config.yaml
n_layer: 13
d_model: 320
n_head: 5
n_kv_head: 5
head_dim: 64
d_mlp: 832
vocab_size: 32768
activation: "swiglu"
norm: "rmsnorm"
norm_place: "pre"
norm_eps: 1e-05
positions: "rope"
rope_base: 10000.0
rope_fraction: 1.0
qk_norm: true
attn_scale: 0.154
bias: "none"
tie_embeddings: true
parallel_block: false
init: "uniform"
init_std_qkv: 0.0348
init_std_o: 0.00683
init_std_up: 0.0348
init_std_down: 0.00423
optimizer: "muon"
lr: 0.00194
beta1: 0.9
weight_decay: 0.055
lr_head: 0.00517
warmup_steps: 0
schedule: "wsd"
decay_fraction: 0.78
decay_shape: "linear"
final_lr_fraction: 0.0
batch_tokens: [65536, 131072]
seq_len: 768
doc_mask: true
train_tokens: 1361000000
steps: 14476
dataset: "wikipedia_en"
MLP neurons of a small language model. Each row is named by its layer, matrix (gate and up: input weights) and neuron, and shows model dimensions 96-223. Each number is 128 + 32 x the weight over its row's rms, rounded and kept within 0 to 255. A neuron's up and down rows have the sign that makes its largest values positive.
After each neuron's rows, "fires on" lists the tokens most often at its 100 highest values on Wikipedia text that the model never trained on. A number after a token or word is its count.

L6.gate707 [101 165 128 149 195 117 124 153 142 154 181  85 145 111  70  72 164 154 113 126 135 175 119 114 126 110 107 109 184 143 170 103 117  91 175 136 155 188  64 145 165 123  84  97 118 174 105 134 103 129 155 107 130  98  79 153 121 121 105 184 120 139 130 144 100 133 186 189 120 140 158 119 121 118  96 142 127 182 127 113  95 125 119 119 149  70  73 141 168 112 107 126 140  81 172 146  50 120 148 115 123  82 118  97 113 125 158  89 152  89 174 127 121 131 157 123  99 116 139 148 114 138 131 128 130 138 128 153]
L6.up707 [ 46 137  97 102 103  99  91 136 136 141 154 126 141  95 126 123 121 123  81 175 110 109 118 164 105 125 157 116 150  81  71 107 155 104 105 124 129 163 122 139 155 121 161 133 160 115 102 129 157 153  80 113 129  94 146 114 101  93 121 161 150  51 125 130 147 135 140 187  35 147  89 122 144 147 118 154 104  89 162  93  99 127 106 138 130 150 156  81  69 169 101 139 112  99 174 109 169 166 103 108 116 110 160 174 128  95 200 102 169 170  94 166  96 102 153 106 138 162 128 114 155 114 141 108  92 109 184  91]
fires on: " to" 19, " its" 13, " a" 13, " his" 13, " of" 11, " an" 7

L2.gate241 [ 74 140 125 116 116 219 160 126 164 180 171 151 157 108 120 168 157 132 137  93  45 120 108 154 151 131 150 114 119  68  99 100  96 115 178 120 132  85  70 134 181 109 105  60 128 118 106 142 105 158 132 154 126 106 196 104 124 119 144 136 135 170 123 168 136 123 157 125 175 164 134 119 110 128  98 115 144 152 143 132 148 138 182 151 102 133 104 161  75 137 161  96 163 130 108 119 108 101 125 114 186 166  59  97 155 148  57  81 104 102 183  94 111 126 104 142 147 175  82 148 130 116 219 145 172 170 106 141]
L2.up241 [103 121 123 155  88 124  96 127  99 179 141 134 125 115 118  98 140 125 158 162 168  69 183 149 176 115 106 113 128 174 145 139 126 120  95  85 177 151 178 169 110  87 116 145  79 112  67 130 155 136 118 133 122 148 153 104 121 134 166 121 172  93 136  97 120 131 122 166 133 118 114 142 110  86  86 163  69 148 141 133 163 152 151 129 159 108 133  86  81 110  97 101  87  87 154 108 213 172  58 155 165 109 126 132  96  40 158  92 121 127 147 155  72 143 134 155 133 126  92 167  77 190 140 170 117 135 155  80]
fires on: "." 87, " of" 5

L2.gate354 [102 169 138 109 146  93  75 144 122  81 134 144 118 133 144 127  93 103 123 133 151 171 139 129 110 169 131 139 129 112 157 154 140 117 113 123  53 149 160  74 112 140 139 107  44 125 135 173 150 142 159 120 163 154 102 184 117 150 153  87  54 135 169 110 178 147 138 130 127 151 148 233 150 104 125  89  40 148 111 127  91  71 132 141 130 141 118 115 126  54 144 114 131 121 203 140 143 142 106 115 185 159 111 146 142 113 121 145  72 130 166 156 140 140 109 137 107 117  86 131 149 172 116 177 169 164 150 150]
L2.up354 [148 132 123 184 147  85 108 159 150 107 105 105  89 123 123 100 127 164 113 127 131 104  77 149 110 111  79 163 151 115 120 126 141  97  93 170  98 152 181 127 146  57 125  92 154 165 145 138 153 124 123 168 105 143  98 127 154 105  60  77 105 120 129 163 175 162 115 152 123 136 121 173  85  88 135 143 150 201 147 110 123 123  47 187 151 128 131 179 118 116  57 141 138  99 108  96 106  79 110  86  97 133 140 131 133 202 109 121  79 166 169 121  66 147  90 125 131 153  91 151 167 206 153 157  88 165 133 140]
fires on: "″N" 14, " great" 13, "-" 12, "–" 11

L3.gate640 [156 126 170 154 187  85 162 147 125 141 154 168 111  94 157 123  98  85  86 128  89  71 110  95 120 113 142  76 129 110 199 138 159 115 137  85 125 108 124  96 163 119 161 103 117 129 177 175 113 193 135 160 128 103 124 111 120 115 145 142  75 146 139 125 149 161 160 155  52 155 103 135  87 134  90 145 160 131 114  95 177  65 163 101 125  81 171 115 127 124 125 208 123 146 115 153  94 163 176 162 179 153  75 108 108  99 134 168  97 112 153 130 131 111 115 145 110 129  90 166 174 137 160 152 111 142 144  82]
L3.up640 [131 182  99 139 113 122  61  82 126 195 126 141 104 154 120 187 142 136 142 114 126 105 149  77  76 172 115 198 118  76 117 140 147  72 170 147 140  97 156 155 193 117 160 138 111 122  84  72  92  96 119 136 159 147 104 153 108 124  95 197 191 164 152 217 146 136 138 164 100 132 126 141 133 116  92  91 140 148 151 129  91 134 150 137 108  76 112 149 118  86 221 116 105 137 104 120 142 115 166 139 177  99 177 150 135 104 126 131 112 145  91 155 163 128 150 113  91 141  99 135 124 137 134 118 175 163  71 107]
fires on: "–" 20, "1" 19, "2" 16, " (" 14, " " 7, " of" 6

L2.gate55 [119 113 120 130  69 103 117  76 166 101 121 173 133  88  48 124 134 231 144 112 137  86 113 188 124 142 147  28 164 145 134 133 149 146 128  82 163 110  93 150  97 102 148  85 173 139 140 145 162  86 120 147 132 132 163  67 113  99  93 117 131 116 144 111 168 138 138 141 131 147 135 155 109 123 129  90 131 140 168 148 155 142 157 179 107 178 145 130  73 134  90 141  99  57  60 217 120 152 116 129 121  67 114 120 109 131 138  76  99 111 149 113 122 138 179 124 126 141 101 199 110 143 180 158 123  70 151 114]
L2.up55 [140 164 127 131 105 169 151 117  99 123 129 138  79 138  91  84 115 158 178  86 137 117 124 158 143 132  88 135 105 148 183 163 121 155 132  87 141 158 167 131 151 121 128 120 116 121  64 178 125 163 156 160 174 127 142 114 138 154 181 192 214 139 144 109 103 123 114 192 138 127 140  97  43 102 160 157 123 121 144 166 160 128 123 193 116 141 113 107 113 117 105 123  71  86  59 103 174 164 148 117 181 137  72 150 102 148  91 153 117 116 146 133 143 156 144 151  74 150 124 199 140  91 128 137 195 144 199  99]
fires on: " at" 49, " At" 23, " of" 12, "At" 7, "at" 6

L2.gate640 [109 146  94 136 165 113 129 140  68  88 100 107 101  89 124 147 124 137  87 133  62 136 189 112 127 145 126 157 145  77 106 120 146 139 125  97 118 130 116 172 131 128  96 115  82 181 140 195  73 127 178 104 119 154 136  99 114 109  98 123 169 146 143 115 171 137 152 153 159 138 109 134  95 138  93 132 164  94 195 134 129 176 109 112 151  72 167 116 134 147  96 124 133  97 122 149 151 135  44 172 126 150 124  97  74 152  63 115 112 136 173 127 128 189 173 128  71 161 147 136  91 164  98 135 131 142  77 182]
L2.up640 [156 130 158 136 130 140 151 121  93 154  96 133  88 150 164 163 113 130 111 128 138 164 156 144 140  71 118 148 160  97 101 139 173 120 132 109  85  97 186 166 107 102 100  96  92 135 103  86 108 111 153 171 135 114 155 165 112  50 126 111 160 159  93 131 169 170  98 175 154 135  87 147 118 148  99  66 176 119 162 140 106 138 127 171 112 129  98 147 142 121 182 130 115 133 148 104 102  91 181  87 168  61 123 112  95 149  89  84 130 112 180 164 118  81 161 140  84 111  25 134 125 109 142 120 149 180  93 148]
fires on: "1" 29, "0" 19, "2" 8, "4" 8, " in" 7, "3" 7

L4.gate446 [105 164 118 123  59 106 154 151 111 107  62 143  81 139 131 133  86 108 112 134 101 192 103 115  84  82 110 119 170 110  50 124 132  86 178 130 104 164 151 129 108 163 147 124  99  92 142 152 194  92 148  90 153 134 137 123  88 150  76 173 137  86 118 123 172 145 174 166 103 107 202 153  78 106 123 158 139  98  99 160  95 118 127 161 115  75 121 143 104 112 133 137  84 157 158 149 143 110 127 155 142 158 158 205  68 178 153 123  99 146 162 122 149 152 100 159 134 121 166 148 144  76 142 121 141 149 119 117]
L4.up446 [145 216 103 125 144 117 137 161 119 139 159 182 133 134 139 114 131 138 130 166 150 138 107 167 175  90 132  86 172  99 157 126 126 162 123  92 131 129 157 115 150 104 118 167  81 103 132 128 128 159 124  90 128 119 132 133 129 147  90  89  77  73 104 202  99 114 140 126 139 129 137 143 127 137  97  95  86 131 131 129 161 130 209 186  95 183 167 127  75 100  93 114 217 152 100 104 105 150 111 110 147 117 191 135 106 108 136 139 125  89  79 118  89 105 161 126 117 156 158 132 108 102 144 154 202 109  61 169]
fires on: " (" 25, " " 20, "-" 16, "–" 6, "8" 6, "9" 5

L2.gate637 [160 127 181 196  91 155  93 116 166 124  88  99 121  89 139 177 102  67 120 113 131  78  89 132 118 128 145 129 132 124  84 159  73 154 121  94 165  80 186 119 176 172 167 126 129 125  95 107 155  86 132 168 142 128  40 109 100  93 135 125 170 131 155 181 102 119 195 108 127 174 135 150 141 154 142 118 148 123  99 126  97  68 158 165 167 114 120 138 146 139 122  63 118  90 177  48 129 144 169 126 122 130 104 110  33  94 129 105 118 137 171 131  99 189  88 108 128 139 129 107 120 171  83  83  92 137 137 131]
L2.up637 [165  94 106 139  79 120 114 120 122  68  37 145 152  91 126 151 114 101 109 113  61  53  90 146 104 155 125 137 103 187  81 141 105 112 121 176 129 107 148 137  90 145 155 141 103 147 196 125 148  68 159 145 152  96  92 110 117 110 111 127 125 113  55  87  89  87 114  97 136 107 162 164 193 198 129 129 185 115  98 107 106 139 117 149 126 173 130 159 137 121 137 140  88 116 140  79 133 118 134 141 163  56  96 102 153  95 134  99 147 107 149 122 152 106 105 150 142  31 169 103 126  98 151 140 125 114 151 159]
fires on: " one" 16, " two" 11, " four" 10, " November" 8, " three" 8, " January" 6

L2.gate406 [170 160 134 150 109 113  96 120 127 180 116 105 124  91 111 112 144 119 148 192 122 188 100 175  84  76 102 120 174 136  85 136 107 105 133 155 104 102 162 194 138 158 187 136  91 112 172 120 177 157 175 122 155 135 111 167 166 179 124 132 102  83 110 107 121 135 102 116  91 156 141 101 140 147 126 115  97 154  89 110  71  78 131 198 115 137 176 178 126  96 119 131 121 140 174 120 140 131 147  91 163 205 140 163 100 104 170 106 122 114 140 150 223  85 108 122 131 164 187 199  85 155 117 159 146  97  89 173]
L2.up406 [114 134 130 159 139  72 141 117 170 123 101 121 149 154 113 153 191 167 112 140 154 148 142 155 116 137 104 117 114 149  99 141  92 114 153 226 164  80 125  91 120 170 175  95 177 168 200 113 160 145 120 173 114 144 150 109 200 149 144 155 117  97  52 187 109  92 102 123 152 134 166 136 134  84 151 122 109 135 159 106 128 176 127 190 151 151 176 125 130 142 110 142 154 116 137 107  91  98 129 120 158 180 146 134  92  90 109 164 154 134 177 143  95 129 144 149 120 142 108 195 128 139 127 119 128 124 121 118]
fires on: "-" 88, " " 7, "–" 5

L10.gate500 [ 96 116 112 144 171 111 116  89 121 140 145 165  95 130 148 128 130 163 147 134 104 191 107 149 123 118  70 151 188 135  87 114 198 139 112 185 165  91 124 130 101 148 167  76 176 114 141 182 125 115 156 106 165 107 120 172 189 135 133 148  76  83 135  97  90 143 130 123  75 153 142 115 114 122 149  88  87 133 154 122 130 104 166 117 132 162  94 132 159  92  48 103  42 133 148 195 140 141 129  74 137 162  93 182 171 136 134 142 129 110 129 141 112 177 157 134  30 178  95 170 101 181  79 125 133 131 118 111]
L10.up500 [103 123 108  63  61 163 102 109 130 171  96 136 154 145 126 148  97 119 129 122 128 113 114 114  46 165 195 135 121 113  98 142  94  86 141 157 175 116 177 148  82 128 166 151 185 198 129  79 159 186 147 119 125 143 122 135 190  91 102 153 112 118 130  74 144  94 135 133 160 103 164 154  88 172 108 153 109 155  90 113 123  97 180 133  96 194 111  90 145  75  90 117 139 129  86 139 134 119 153 122 120 119 139 151  85 127 129 140 126 135 179 164 158 166  87  72 103 114  50 145 127 163 124  59 127 178  99 142]
fires on: " " 47, " Y" 5, "-" 4

L3.gate521 [122  93 141 108 178 158 104  88 136 107 134 139 121 134 142 123 139 101 119 197  70 199 101 114 159  99 154 117 155 100 103 129 194 175 122 127  85 165 125 131 108 116 117 126  86 127 151 138 111 175 132 170 115  74  77 172 183 113 146 136 112 163 119 101 155 143 162  72  84 134 153  70 184  74 102  92  92  86 120  99  83 180 170 130  92  96 109 111  89 208 100 112 114 142 183 118 136  85 112 139 150  87 137 159 149 136 101 143 143 109 114 106 157 137  93 112 126 145 103 128  74 121 139 102 117  77  76 187]
L3.up521 [124  78 110 153 103 122 143  98 114 125 103  69  94 112 152 114 104 141 110 149 131  96 210 127 147  23 158 108 185  73  64 215 161 142 164  75  90  83 145 130  89 122 116 116 122 100 170 174  98 155 103 103 157 129 131 183  54 141  94 116 115  90  85  85  97 138 172 167 141 152 113 152 204  58  96  96 186 135  79 120 157  97  38  98 136 144 131 132 123  85  89 140  90 111 148 105  92 118 136 158 141  29 120 155 139 131 115 123 104 145 145 150 168 136 146 122 103 132 105 137 108 125 153  98 131 151 132 178]
fires on: "2" 21, "-" 14, "ir" 12, " of" 8, "1" 5, "all" 5

L3.gate820 [104  42 126 150 113 180 144 141 181 130 163 119 134 101 153 172 144 185 136 153 140 163 144 111 113  99 103  96 109 160  94 118 153 136 166  68  52 128  87 149 134  91 105 115 117  78 199 110  54 153 124 137 113 138 154 121 132  93 135 174 151  81 144 108  99 152 141 172 107 181 153 126 142  46 162 102 106 147  97 125 114 186 187  72 161 100 169 151  87 115 166 207 143 148  78 125 133  62 106 146 151 113 137 100  99 176 153 165 143  95 116  69 132 112 127 200 167 158 133 117 149 173 123  64 138 131 116 143]
L3.up820 [224 138 139 165 150 124 114 105 103 161 165 123 143 199 129 144 123 109  75 150 118  41  55 137 165 125  86 123 124 152 119 132  78 163 139 118 162 123 194 154  81  84 189  99 123 165 142 188 187  99 163 113 111 118 100 102 150 113 126 167 113 128 127 155 190 172 125 152 136 101  84 140 155 118  87  95 131 120 138 147 166 129  94 124 135  94 151  64  49 117 118 117 119 120 104 148 134 158 126  85 138  83 111 146 121 117 117 126 151 124 178 128 130 168 123 114  87 154 136 152 124 164 117 160 190 130 116 166]
fires on: " of" 51, " for" 9, " |" 5, "," 4